Weights of a small transformer language model: RMSNorm before each block, rotary positions.
MLP neurons of a small language model. Each row is named by its layer, matrix (gate and up: input weights) and neuron, and shows model dimensions 160-255. Each number is 500 + 40 x the weight over its row's rms, rounded and kept within 0 to 999. Numbers have three digits each. A neuron's up and down rows have the sign that makes its largest values positive.
After each neuron's rows, "fires on" lists the tokens most often at its 100 highest values on Wikipedia text that the model never trained on.

L5.gate804:592451541565518524464493446452497572499552392500506495494479490489498430496466507368514534539475537507512549476458478498514515528515498542509476427527530451515435521523515503523511457550473486529499413533553576468485495439446521473475546565453489567493506459495512483506512579483487478506
L5.up804:480490447446501492542458484418563505485431546487482520396495427435492452549490521485520467493546515517592533496544539511517559527512493389465453480550496557500510486529487528472524478416573530467566496513538444483512472461513532508502477564434528496515465548496522543508582470499500553526
fires on: ",", " medal", " result"

L3.gate18:410484440469491539546573520465466520526505544564535579548484519546472527445588500501486435458524535497496554549455576441551456495487456464495527477479460551507526493433462488452526519489499530504465498510531470421545468533419532503496487486460410466467458473534453505533456475523476503471
L3.up18:480530455467439427472528475489561484465501513463538533504590498496486441529495485534436521501493531543392503491463514504513527468508476495494505477455535507490551541483521481539504520489432488518592439514525522525460508474578584506508472487509562507486479543423433486469505483520538442454
fires on: " ===", " Pop", "odont", "pu", "pin", " parallel"

L5.gate1182:482492449523506491503514475435475526464446500406543464562512516444477433474455543488523513523492592581479507527566528567494500545564472522493469474413543552464537484450504479527463460567504461499525468432468465482493510498523441505531504501492512571478576561470491471526433458497501503499
L5.up1182:490490526509480526493471505436517414525490487430486441502519417489484513540522472502511458396490517470481528421548551555486481427585440521442487500414521440442561487421481519494499476496505408519539490478545535523428507528513553456521537488499472543461527552514561493552420474490514517445
fires on: " as", " that", " she", " he", " It", " politician"

L3.gate487:609473439495461516464565510455512512539542510540497493413542485479450477487472495485470455494526484500491480537540417472476493486488527532452480476472471518566489477517549606522572439506568522511458479495532526481491416507506594466558512512500451465505574480491535425515460505473531496510
L3.up487:488490492502511485492488485464488480571487491508488518518479471561496512427557517462535515535485480448544524441458535491403476560506481534489440460548429510443521520455534451545480581532467498472469505508501531483496469461479461508407462534532488505513454500490513446507540523532487526592
fires on: "y", " record", " role", "Ga"

L5.gate1271:545514492472510503632494506473443557515488444428505541503485460507487536551562396474421547542519434458515591466512448535496482469474440538507533526535549567569463532468536506557524517493452501513431514469453473557548477470486533490475450526512473505524582494500525565502436424422556482455
L5.up1271:497515502534559486504520533551458436512508434396518477511581533557519517482508382522473561438437506421453469478547545485480543503571407487528520497459507515534490566532507555532418503511569562456478445497556505436528505508463469538506484416548528501576500450523509455518505539450471510530
fires on: " and"

L5.gate306:504408439471493461524478522419466562456530479557477526457487519471542465462475503481545477505449505505545477524480536502521525454479531512548478456525450528558500503541518397495492519539443477377504485447528538430478547496455434543461562461467494602492496494483533522511486554470585516517
L5.up306:551465545521427435523488524605450427470452427504424520531501509474521466517499505486430528580448523514502548449527553428503491455478584476477535483532556486485503430590577466520461453519451576497548480497558487561520464467455524502495497456493533463527481503508510542523490491409456529479
fires on: "s", " cards", " tree"

L3.gate431:520512494504505502504496520500538489545483541537494489499455525538484418489535489506478458480512487491561546506449484546626497484539517535568558492553459480468517396485530534450497422516568486513536500542590486418491497471461447565463533453531495495515453572522484415485528467470537480497
L3.up431:573514558518500484480518508460504494574465497456466546447475441440491506456529452528501547488487544467496493447550539527512528519451511527536506494471527462476537454533523522512552436452586397481463475516541502495484477485546506491547484490453525502407471461445530480526510523450518474503
fires on: "\"", " silver"

L5.gate1316:543479515454557538479416538442494544454505464485534465479484420538488536521462496518439532520481458476501461509546509521434540547501507481539467537457508458440502511504574540495477517489440557493497495559518551522471531510467501436484522524518550529591556483486535514443569573482522572510
L5.up1316:509512522512516580548358465465529508523520572509498470455502456508439547526536505519493595479443542505516474567499489550462538497524467493455520500514517474478512521497524513588502524439578474532526445514524525550480493493513574485505528552557443533520467436472547558503461604481517469459
fires on: ",", " |", " and"

L3.gate472:538515465472537427509443472514503418514531469456565490530466495444566490485521485472462471501554479502550524449555504491449487483491518459483517539482491454517470509529480467577510452499543445440450447431514496544458480486512478482441509489560486452537471509569503523399493474517522509560
L3.up472:510527496484516442547496509464505469453497463481461512537491500455506498523539553483465477435523478549473557439478509523482453484527477516490491480519489438509486438520505483488498466469513444386438464464491435526468518544417477452468536484477468499482372548525492498473498475481509491477
fires on: " about", " around", " over", " almost"

L5.gate766:541479501483510453522421539480498441422530481419480473457421527481491481521507458449464534537542472491562434468480497471543527542485560495487524513440517476459500497542514476459520503499480501488527540509464473518493480436476545454528477531513536556571463507476463582577490512528583503446
L5.up766:507488544469497557467456520475478464473511492552433516450474463477448493557493382488432523518503487623537513476485493486499476552595501482490480489464571635472514517429446441493509537442468484514543505509430487489509541507510517443473476581574447486583481513582528556418523500504491510512
fires on: " |", " was", " not"

L3.gate742:539532509415505514585586461513493539519521460498522542560495497459596542546462488442567505440520470395453455480549573620531461460509556531534429480471529514502466537472530474545502502563509556529542531546510564491461576473552485504507517505501530477457491452511452540437558504560503508519
L3.up742:499466503440438501522545479530470486466471463551548518537556473571604534497490440500483504501475521498440469516514530527520429541406566430571440536437502427461461525491508460513510475568447488476496507505520528503482518486520536503530498518460490398481542473541492509473457480527484494502
fires on: "us", "a", "s", "ulus", "rus", "ens"

L5.gate999:542506445553517494514453483439449533494501476442465490490422486494543509527495379439466498470514517415491539475508447508486419508453446452487497538508543573489515514478546560478497579510534501410563452459532541467539518530487495487542496458542529515565429493469533549498514445469477520494
L5.up999:482570421470494478496465468505484540429508540522532492456562538547480550411488489490469514498557542470411462587582386531468453492461424470539506567493474467430514536537520524513522527497482458541445530460492489510456521502480486511543519453569505458499543537471431422480485520459482443460
fires on: " and", ",", "s", "-", " |"

L5.gate300:543494527543577477515549485466477521539522462450505534492565462483483455503489461474492527514440474478498486433461506564466513491532543460516554466567498447601452459514483571539509532581510487521491457525529502512485467497542504521441495526523516575499509537584449491554481477529577487571
L5.up300:518479515476506573543485548488569514529506556459504442507522451520478483590499520556549537492550523497528438568519444416516484499500457488399507510501533491546473467525534502507508521460566526493523465572514494519452526480532453585495499566566481487493476523561571521611540425534394418446
fires on: ",", "/", ".", "d", ";", "'"

L5.gate669:580543483492528506462486491462479471414514484470467528548441547455497527519496494509473521505570435527538516526531442539482521524549528503468478449537515477569508486487495471489539520534507570469583537473435504567508454459512493570520554547497523494500534498542518498443483490506544506482
L5.up669:502571572509462469497471434558572476534434542508479471499463464487441513569488467508498508540467525554508548498492514500366540524525560478473544564520530489566496438451507463477518489468505456514550530549487441578504502482569482437489463531507505515538530525539573460428466518496463521523
fires on: " a", "a", " A"

L5.gate489:544469552541595532509402445555475512478491503482517484543504530418615514455455577499553507508529493533506449501529521527464525407528504563532532431525536501499533558552525506492536444449521477544439493482528508510539515432436501448492529537481566561504454431461451508437512518514446510469
L5.up489:517511536470538498490555547545499513536443463547515508486520499547461512552498525471509498486528546457442480479462470558420439529480422516449523495518444550493487557488503419430420522519508432478540575551469466510479510505437485500508500451533528637546444512526466549548510501554553505481
fires on: " place", " before", " after", "After", " |", " After"

L3.gate192:528500484492588483489468519524443524502497499537497530538470392452508525505481539482472471503543560470492519436474528452474467487484508527489464515513498465545418439545464436572507579486534518517551448552514558491526468473451486463487486548467493479397502572591483478474465397545517379535
L3.up192:542522456532562458504485484482553495524552550514485517465571471467448530422509563506491500502521499521495522439428558496498458511505439545523515420548464512494421463540468401461494563494562528522502482500444520499503531462395456422416534523479464436450494561474518469507452472513517480491
fires on: "er"

L3.gate357:510540478471466433461519411505409531497520465562506501486516420508492498447467479449466461517504405432489599579493486554497526571475542480507426517474488537490479490478483433497478468481489524480442516415478536495478562501558450504446485431504546483537541493499484516431515507523530508586
L3.up357:464516499479520479494479513513489479488496512493551472504543456466519539421500458552542472471454442509595511565528487473438504485551557544537585535567509495475569450498545460491541451637502535493492568557496458551498567456411420521455478553544624493510472498538531492469563522569534488515
fires on: " |", "2", "3"

L5.gate46:523472508501457512447497520499487538441426475480450417509440512484523428516558475525521514549474491551486515475578374498471519498536551579440504528541551475467487489482528459448517482489561431446539518533529450548533592489519506510554529503561520489510583510536469547525445501481455449557
L5.up46:503523530477472482471500473444490603462493501446483485521531520414475534540548473437436538521517545543519528514590555478527485527507477564496504528426529589499596454539491509546460441491486485514417467544544492501517549544568550506492517501471547565452442507513557431518446540456488510483
fires on: " \"", "\"", " '"

L5.gate1200:560452559478513441526488462434521488533487411533551587502465477524523470505525505461539544409543472452507427437469489486486494444486509502508473441452492473542533530478530410511539466448530563477499445520539454459448531423457570506480488519538507552511482413447539479509545583508481449490
L5.up1200:542465515491503512471605459525481526469463516466488522557417539574487402479528501461523519468517502406496458546573413490475484444476492469534440522419474484512513441465526518451477530464559468492432486476538532465484473465531510400487473536553608463491467514529504472481534516440453551555
fires on: "s", " February", " April", " footballer", " January"

L5.gate315:430505542527511507586503534476365521556546524467488466430538506517476522528484515388514549457525542505560501476453536463459471554471541484432512485475518496495429495547482517450456533431434477509530474509466531415506488477508511486396402534545525489528444525538568510511521505494453521535
L5.up315:503497558504603527428555565496494461517513539518549474532557504557464469526534481522507545412473501550570461483488509464538524525501504494536507537475452477531494505498499380504493484494454555411439546448484484550487492492487542457493434486462498527468564473548571474528450443455525485544
fires on: " (", "s", ")", "\"", "/"

L5.gate426:530508528485473405510500498549514428461503507476526410514436484493510486505415488448461540500472534602520503487549459546483522527528494507472465598496446522463520555509605462507564558539446564481525516555451513427542615500565488533423530474489514426517516503510501563508479482485509555485
L5.up426:476499544469537469474462478468516439525521490517574505603472437462440416453495486504471548516508487537432516506502483487533539479500459527553529463584481516495478594503525516542549607571515547533484491506473475504498489470512480515505536478474390459495539467479548495468503499489559488479
fires on: " |", " a", " of", "ed"

L5.gate861:513551454417577556566528509493554535460463499473472579513597518470527576484473506487523511470547540518511490450451517475478536528534511504479488528472439486453475487470465541512547459539488544441520528511490556438486466478549520503453415465525543567532503572552478494471496515521506488492
L5.up861:511467500462461453550631509508511496405466477513512511536530522483519510567517516528561424440498464476457468474528500490507456490504498563533472469477440547461497484528527533477479546514460511491491508554505483490466539480470430516519542548506555482463489501521467503488518503525504505437
fires on: "s"

L5.gate344:542437470532538532504510524479493571463539516491531462466458499448479539478534431507486482501416526532500534452578474524457542447540558505506559503492491565473511536531447486509514439513507439504486502518517535519484473477532497412434459528479511504448544446560522513464482503469522493557
L5.up344:474486533480522518505518507474393494471488480528511534481561472478444426525431485421500561437528561484486499561565549536506529474446500439436564440444527503440474490557516491445508482468486617488485467495445527522506509470473458563451475495546547523479483499472445487453497543477559481555
fires on: " and", " of", ","

L3.gate1170:496536510489484508498440448436488523495450488499463386448498486429421467511550516447544567486541483488513462530525514526403519463530569525583495528449557444519486463461474435453503522441401546486510514521459436497489566484509548462553472475526508516552455481562587493551474506469493583500
L3.up1170:536535530524583479582553534518499500479509515485478444526465527447487457486557458482504579571536427496489502468522462455472516560487454528611475544465529481470526435480496572472467527512550531515553540497455431403513539520429508518428461435503532466475469544519600525483467461459539480516
fires on: " al", " Al", "s", "Al", "du", "K"

L5.gate996:507549432467567496461595490450522459509462453498523542486536477525492529442522555516528505471437444541513517519542509532455479398515520527508507540488494453491510573514512510530565554465495473419483512488495583544495522493521535568434451560499491612585521532496582498515481462462500395460
L5.up996:512511439461510554528515521498461556495516473560509486573463531504505508477503429510460449450456498508533449500514526558499486496451597567535450526447593523473493561456473534501531493526523533522478475503501555471515526445499535436471435495462489462506489488519553459492540437404513558453
fires on: " |", ",", " and", "th", ";"

L3.gate70:511505443432489523528488452449469417487496439483516465569505471511556487545486575479592514443416420549535461478492530450517519488497476570436499465481491452489507517507554524519510470517504445525509479424466504491484483449444496496457435517483533463532427509463550493482522510456454538503
L3.up70:457557458490545510456468546489513513468504451526547482536536511523425546451573480494528524506489435460454462504521487439430482554518492484569395514520443489551481535484421474529573462496580541454545477516513454451462526568520455490518535595488452486548449433542508441520515494545494568496
fires on: "am", "im", "ul", "il", "om", " Sep"

L3.gate71:513473505424462464461527479488491474541527493492416445492504437528508469501414500533516552560542444555526472469525479501503523468463516476484521536405477526484501492452484545463414483550551461477487483475492429571442533467501480515529456478528516500511510485493512477549465472567495530538
L3.up71:516477523611521542476478526501552523527555518497449536445354496521520493454508563455556604490496495408527520520437559545461492542435495544564426407467570485494480461504538487488542575522485533521502427544523584548605472551462614499517535567452499504546450454573550523636486474505485548526
fires on: " under", " by", " married", " against", " Cross", " Party"

L3.gate49:519557452486510469481384435492580550517493468504519451487527433454456499561489450452457472508536529501414481460565491517470525395497474488508468482522510487489471443502520462550502534501498503480534497572506533553448561509492564539473520504467524534499555501458543484522477462495532482507
L3.up49:521488516457510385482504504529438430498481439489520457574539563556643484484493502458492495546548500501517563448498505451470478581481525457480528553573444473509450478498560472497482538506486495498517492469520502462501539505439462484466489442516439445497501544465492472499497554442473470411
fires on: "s", "ed", "es"

L5.gate164:554460470454518502502495419505499439435566479537531483514557462488473541500485539466525506534581474483502469475455504475473479480513537479514437458438504466572513450464488449521495509545578533520555518494517550489506554504561516533526532480479531437503540462538540499524519489452492499532
L5.up164:487547490521517485499514497534537499482505461540571478505452415509539503515456500401506550442464485516453489494492494523440496550429509455426470482474515420483476457521513490468512527487511522548507447470496498542536510508495531514513508535429556521462443514505574533529467550463461420519
fires on: "a", " no", " a", "s", " P", " "

L5.gate745:531464488497522517521574459540527465439443522463496517491518511474507447468471500504495478559523436467517503502549535512540440537542490513464485477472514484536518540551503490528520519555462479521485555473462519507423569454514466480475536419536488534467570501484498468514462475499462481517
L5.up745:515559476462513490437497551433496410506436467504525527469497409548498508422553470489449562491472473567518516407517465487438540495480458471475479554528506571541511449420486518474478562480565477500493559504473504463522452535467553463500435506541553438558500505529498510468509467452533555519
fires on: "s", " |", "th"

L5.gate1118:612471519487647492433511470529522501449476460491452503554592484454519495468508533455499512573501530513456527481481515513433480535443525552512485473534507554549521436527531458531517486522448520411493492502486507492494510386493550509430440457525487558456532509524548426452553513455506580535
L5.up1118:529549495460585514523475511480540502462517461472504533527531519552458471472467582487447475597494490483500500457545561497572503526515522472489457499400497538501473464522506492555501439459476515486479480545579574459431484455518537513482479437438488545560507478481520457443534491489478573538
fires on: " |", "s"

L5.gate298:509440511509539506484492493518552589511455465535510449522615488421506476490523482499469449547575477469453508453500434537530572498550507525481464526468464514553547531458456494525544449489515472457440509470468542528471544535614515503539537467494502485553499511499482496494460488503463539548
L5.up298:529468494540479466454517506455485506554519461509524438554525528510514525491481515479532582490466471540535529485551571495459523549544568573504465463537509499493533479559536559520545443438565491542501568500504455496456499516504565439556438530501549504418477506512498482458445462483502490537
fires on: " been", "s", " in", "e", "act", "con"

L3.gate594:453531437472463438582506522548536495490454484517530520485474520444571468535511492418521497474473530511457539479447507454479507428434530586521510512545476535504493500538496511553525494542507446520500475459514480478402460497476602445439512520440463485598502484432507487517489524457506530488
L3.up594:515533444474468473543544472484527492454535441494555493464531508543480435514447462505572530513443542577537503498517472487509453459449472464515456488529523493536505526507462484452524574457462452505500465504604425470492529510513518485468497499509562488490491539580529523525551482543515431517
fires on: " out", " up", " Out", " lineup"

L5.gate838:523541482489505465471457457481489489506575495510543496456610511474451490555419540505494414479575603497526503431522541497457482488558465468477508496520526532516494557555572477505499535496439504452567471554518557457493470506487577460498476497584471580454487534455495484494485473571525482513
L5.up838:499460525478509419522509444487480530422568468600548500457486551483495589494452500478533488489542501494554458520499508487525519540502468518366446531476516428497447453509553436426488491511503484524519511511458519459503521555516517492482461455495508459508505473490427538467426573553523460506
fires on: " =", " (", " Votes"

L3.gate156:561571532477483554549489521420441530506538448468517445514534585416468441500530519438566530498462549521449473518491441546517422373515457586566456516453488524514523568535520410512559525511468493459475512529514477509467538496447460481532534455554546489583508496508479444458503420521512453441
L3.up156:528531548502481531498507548563467422445497559479508432554550567507458495486454540482536513540488470482537487461594491519440526437537522460580536579481478491497544532476507424532486434509460487478505477395505440518479522501515520500513474466477506450602500516516450493567459533458517485359
fires on: " 0", " T", "s", "T", " FW"

L3.gate83:520456510471468493521543499493514553511462571541547504522563524494547562453442463526545468520514501456461489499479499484504512501477481480492475520475449555507443474504578500546487470561417431513522546557531530413550452442493545449469468475450539487496525443499494505487531525483433514547
L3.up83:537528491466480455485528469474490558427565546476514511490505512414467474502477547426501420512483499501472486444500483605587500537499481479500451400494486476432458467480458480527504487370522463509498529582495561453544488509455493490490479433469519514495544511489476520441475510577492544489
fires on: " own", "s", " first", "d", " Ber", " Kol"

L5.gate1191:504459455528495517499493440455538502466471490404489478453520464483540472512475509471548477492509586461494474484433495504545488500548477543473530451467513389463508515502616507519538540542510506533511512543439558495517455465466509506502504539564511499436438537503550458433506568522475499497
L5.up1191:462494504445465510475449556450470503456596522436531499417530493472487543521508498530518466426483498451526513482462452456501483509515438448522492523500537463453475564433506503504446537468499426480494530573484463492467439516505533510493471509480560524490531512446518453548397481515571474475
fires on: " Party", " (", " Turnout", "pen", " age", " Majority"

L5.gate706:474462508459517516504452475479477495460456469460442450466521491458520529378576525471516515503514438490473434397502455577431529559469518612535527518449538482494615527466570540526503449534446481505374599438487470536455543521494547454534424553501496494522548472546498532456461515539497497468
L5.up706:481541481541573596499531507469460516514518447494509485451563511544425510543499441490478508457536480513507526514519508558511558499525514441549515507502583507455482544492439512428454554403560554519502470562476500482514476524470552563570452577506478496552453571526498555540393510406560524484
fires on: " and", ",", " or", "min", "/", " do"

L3.gate10:506479516490498577534497574577470532493468489442477467510473576521570439486550510525471450489518473500562546505521514614501526500531524511480577528599597519547559429505545442539541479534515491468536480557503487575519537516498568527471455497518482495512424566498469564498531518519519483548
L3.up10:504510492527503525474535483468491566474476578523461529496498542514551514430486433545469572503505447551498459551448512494521493598527541521535511456458571542407507523525461459482533526563459414525397461566434587533501488533557522513519516506406561471513542549499453437447528481506482500497
fires on: ".\"", "\",", "\".", ",", "\"", " said"

L3.gate511:498480496486516499498561500520484580488516498580496553430424567508501494458510476514445482557472470531502533541510529478503567447542552497490521482450567506491552456509536553546505479496459545531482468524577506422559501486511517533518498486479465460545484450464519508498507483502505494518
L3.up511:558537556566491544506521443525460582504529436512470530556482467519518530511519547459504486539463489507522561522485493479454442418549482536494508511379526476480522450470558438480526495557456506500496480558499539527496503504526520515592501537473477522571465498511484539532462420516445510468
fires on: "\""

L3.gate1063:555584528504610504503468455540535479459543514476541531536464551555528521384487487480474489529464445561515449507533517458485498489398547478463494421450519522459472492580465440516531583516540529488472483529515556461471514481471520441464549461519511508531514590500512537457510528554486484493
L3.up1063:512557549419548503527489475543509504459574541531468476506513518509462556471508484385516455538504495501506462451481503417487491508490514480569468441500503516449504458480513488484532476492553528469468528504516493524491527448520551472459488598452505537511516526424531471431461431502466445514
fires on: "ul", "er", "i"

L3.gate1066:547464553486484560507533503448543504441511528451563540476595508439483496542468466525490531456462525467488498507541461453490563508512506503498451490553462555469440481562442532478467509510511476538451534541491475503535368444504505430481545478479504497486515518473511392454538523495498544531
L3.up1066:482480469539468459426458457397495422487539478481560495514522465525479547565513522477462524446517519497508516548507455485488495514487454455501534497510463447486504569552427477440546508542492508452495527523496537518493428496504462539551509498553498466436487538481424501455497510527539482486
fires on: " /", " —", " played", " 17", " footballer"

L5.gate611:512523543408455449481516449528469526458421493483502436564502533495515540477453626522471551545446485475483401595489531554497604579434562484539453527493460531453522521555517512505567508492492514423537443502486489506507576412521506524452423528494493491495459517446595486423556559510536532550
L5.up611:463533510503469500532450494484560450505577534477524468422506512475462539555435515505519527474487462532530491453514465532456489452477457437503559504546537409499449467573490448454477512537425474486500454531574515603496466445530475501440529512514520543555516518495563484503508540511552491541
fires on: " |", ";", " of", " ft", " /"

L5.gate385:525452458489582469470460435486431512495491501486442452425520530477586541511507502509482468561532471436534458542486480513506479489495541492485455516532465409511458506546539517532567459566433531492557508553546521510425508429571483494476487495472451529551484568469478540408510475512503481441
L5.up385:513547475455484523493486512445521472438502496530480449452575467490564556436572486537496486502517449513532468575581458552479472521480493463458498482551494497433444548494511485527448504535464478547507470503480553548480516481540542498499525494488459475507512526581516516510424488484521499490
fires on: ",", " up", " |", "5", "/", " ("

L5.gate416:554438466482470541443468505488557520482433482427500484485531461562474497528514503555519529499486449523437441474492554495432501472520531556492474507484473536491509464587477455539564470506559511494465536498497516486482494475482474557423493532508452513569431521496537469419509477419551528447
L5.up416:551561475455508539452528450440488499524488480504515489516505504520462493567462499467483429557468470534515489430568540517490495534437480519440453436556442483472414532484516467520514478513504479588501486549492531442451516465573583489493490535493424514479486457500516580478510452451511554541
fires on: " |", ".", ";"

L5.gate1185:528563541542511471505505437442452551538505427463535520544488520441439403501505520390506512499535471512452444501462478540496459599506541495458378562510517477534503484466514529470482499581450596507532523481486543481480512531495498488512547501440502574511481560469513535421498477450577456521
L5.up1185:477487511446568516546500516508423505524482484545458482500519432518524481524499539502506489490518484570503561528593540444478517473512453505509510512493463513514507523528470473467545472548519500463480528488501535564543466509534577508461507480466493523481468485510475468501540525468510414514
fires on: " as", ",", ")", ".", " and", "ci"

L5.gate436:418552508462622490532512468477481510470541419535573465525534468487424554535441495439458497480510439581539518463473592470576399482558529461495508534499556459509545590470507437570500469499510596567464552480421519513512483449550521556546476488562525504521510490538464505444529486570420486455
L5.up436:496471551503487514458444531487400503482434500521553424521492474496584466509480541490510539450579481476505450566506482521529477538442575455579503516525536466527517462524493521434542447505473580438454520467487469513545484570431516548563501481542514528528483512518515520387522554516473463485
fires on: " |", ";", "al"

L3.gate13:562501492483457538503464496548555557538537461500510502462504408537475513518435489492496463502566485497450454519499505524520493504545559469460422546467492545511483471484500477490490491527489495398554450464427484530499509500502500539507521519526510508539494425513550540517592475528512549517
L3.up13:521517477472454496508495556552500509557544467488450499526450425532449502486436522555492514516562495537520457487507495488509500504542571485474478546399525512511489485416455498476482548496474490494540470450444502538510517541478528559488558505513488557493461445520553570514556512515464553498
fires on: " not", "t"

L3.gate603:515415506542439511563524509568465432515559506509513519540466583499463475537530466526572434416494456481523497519527492470519523485556397631493487471460483513524454475551552522517444488459479533481460524537555482542368458495521455481483464490503533525415463523464499461475481530494436512487
L3.up603:480525540466524536354493517530489465445533416512555501501515475501539420479489518492461515602537517478445504438449536523483476477480568517517523515512538533481545506525537522469544508502425548510492523462441471496476478548439425509485495502574498498558533503545443434569434545440478443525
fires on: " team", " group", " family", " people", " company", "s"

L5.gate101:512559494511477497470470459478491539431532504508487457506518415441504448510503545467470503554482552485498501443477510504521477518539517503448514487458486574523484390510517449490510488472470499474560506468522560452518545447535427486486546502503501488575523512481504533491470522512466473509
L5.up101:530548512510529499502489501503546504405501496461568514473531493565503500477453503465504512491547538450520533427461489439436439491477517493453539404536508416412475533455504436497488538510426505494588483444516486531389468421546437526461567515443528516531507433412537476531462570490585495511
fires on: " |", " —", ";", " Pts", " Turnout"

L5.gate1203:559536510467557471466505462542525536391450402476447534487484516534493514507476504438525530507510493388422502498517481542503486515382568455471428577477542495540519386499567493548578437477485473602501425520481477548455488478470558457424497457502499519542549510513586588466514506511495543494
L5.up1203:488502458498472557490455531491425558554585475544477516450459510473482499474510407464458427484485509510482488475538449493480461512502488507499538474467559553417497588488515466458444520470507464523440532456486410540363473548504553483525478513477425465511543501561462533598481463457438541452
fires on: " to", " would", " not", "t", " will"

L5.gate1117:496526453449423446447546496498468500476516520536512505482534449512527583485417486535479481498478519480557488530545424503381492487508483440539460579477461516512519502525488505561439498537401470490517537535540456523550442470590515496441492474466527476499569496542526547477514484479590496459
L5.up1117:506562519486518501494498548461482494518493480545499506486584511449531503452537546457487529510496493431456469445454487531506494448508455480508532532501416463499448588479483547484486553535457506510474527465483467521538546520504513551569465427452512500497490532522532528496540499536469507483
fires on: " of", " the"

L3.gate99:637507517471488510547525521556527449499513534524456512510483480530478498547467453524533469523572586507544579519550575527463486526546544577553421503428546578469473460552403466523444503526561545476398419523501437475517485485526534522494532586586512497516468529542521451558447477488505494458
L3.up99:518492425545502499498568469584535473551532512524484515459511615516518520511496456493521605437560483496448502426419541543569471532452521514535530452603551553507499484603498465514495476515420511517473471476513444437521472486513568523456437415438478519533521510492485531422538556541506400566
fires on: " m", " mi", " ft", " km", ";"

L5.gate722:565510452540539476421472484562487521411470541431545504495483497501478532539505464466508520499448516546488442526568440572457428503481493498502429544491494483485556531546463471464503525549449457516459543550535507544524477486467486479462529464428448458507538539580470473512411499438497500459
L5.up722:534518514507511512512526546528489511475460501517425549500566476515554383491550509444515487485483442457521514455509517430506497495491553455430480515480454500510543512528579580470482465507505474543461556504459505509474444485463545545500517471520456513497463602546528506486504537460527505433
fires on: " |", "'", "in", " ("

L3.gate573:550416448441534458448506480446501433464546529540406459435557519469473566474561550507501503462499452532467462482501540499471525441528385514497523489487428475475458488551525565536504506517458437479494483570521478488499473513535458491491409465514508543467456541489540484503519474539526468535
L3.up573:501480460447418502461490521434494464480531551526518445484485458479490547454564542546505443452460534486541465548523543436455495543549488557485531472481460514474523559571497531401495548482513394493556447498501476544555457501546458485537470552498504434442532527563566514462493371464502464521
fires on: "s", " U", ".", " US", " Year", " State"

L5.gate1047:502477544513486426526466495480405431436486475397476452461475460490470491509470506476552524419482538473538427503466513564496436535482509518502429489552488475434518529464542500449478543471493504538482447463513472506519495490454474549517581433433489528533478463484466596516452484531559540433
L5.up1047:540500441508488513504522558542484555446588492473496482472408485432462415471545426534439477539440485521511477464553494509501532466482448515482521519498520575447576501485505556515493507463491448509498480571526464436526470550447470500524476505450541450472437533461525555586432467514559462484
fires on: ".", " and", " than", "and"

L5.gate599:515451518483532519506479472516508586464576462556491547550491467502533558549491582525517510590547397528431576479440458565508500510520482470564456551445528522582424455487555504489460530504516485511512605407496554488436469486516518528480518486464550553481567532485493547505522515506562496449
L5.up599:480504523501485522512429535518432464576528482566495498493458537450431562576516449559509418490491426526476502512480454487434510494406559497483512482506531519647439512536557458597492585466492467486571435473502482502582483557537510489525410473505495537524415486550536537494536547532535500522
fires on: " |", " a", " for", " to", " as"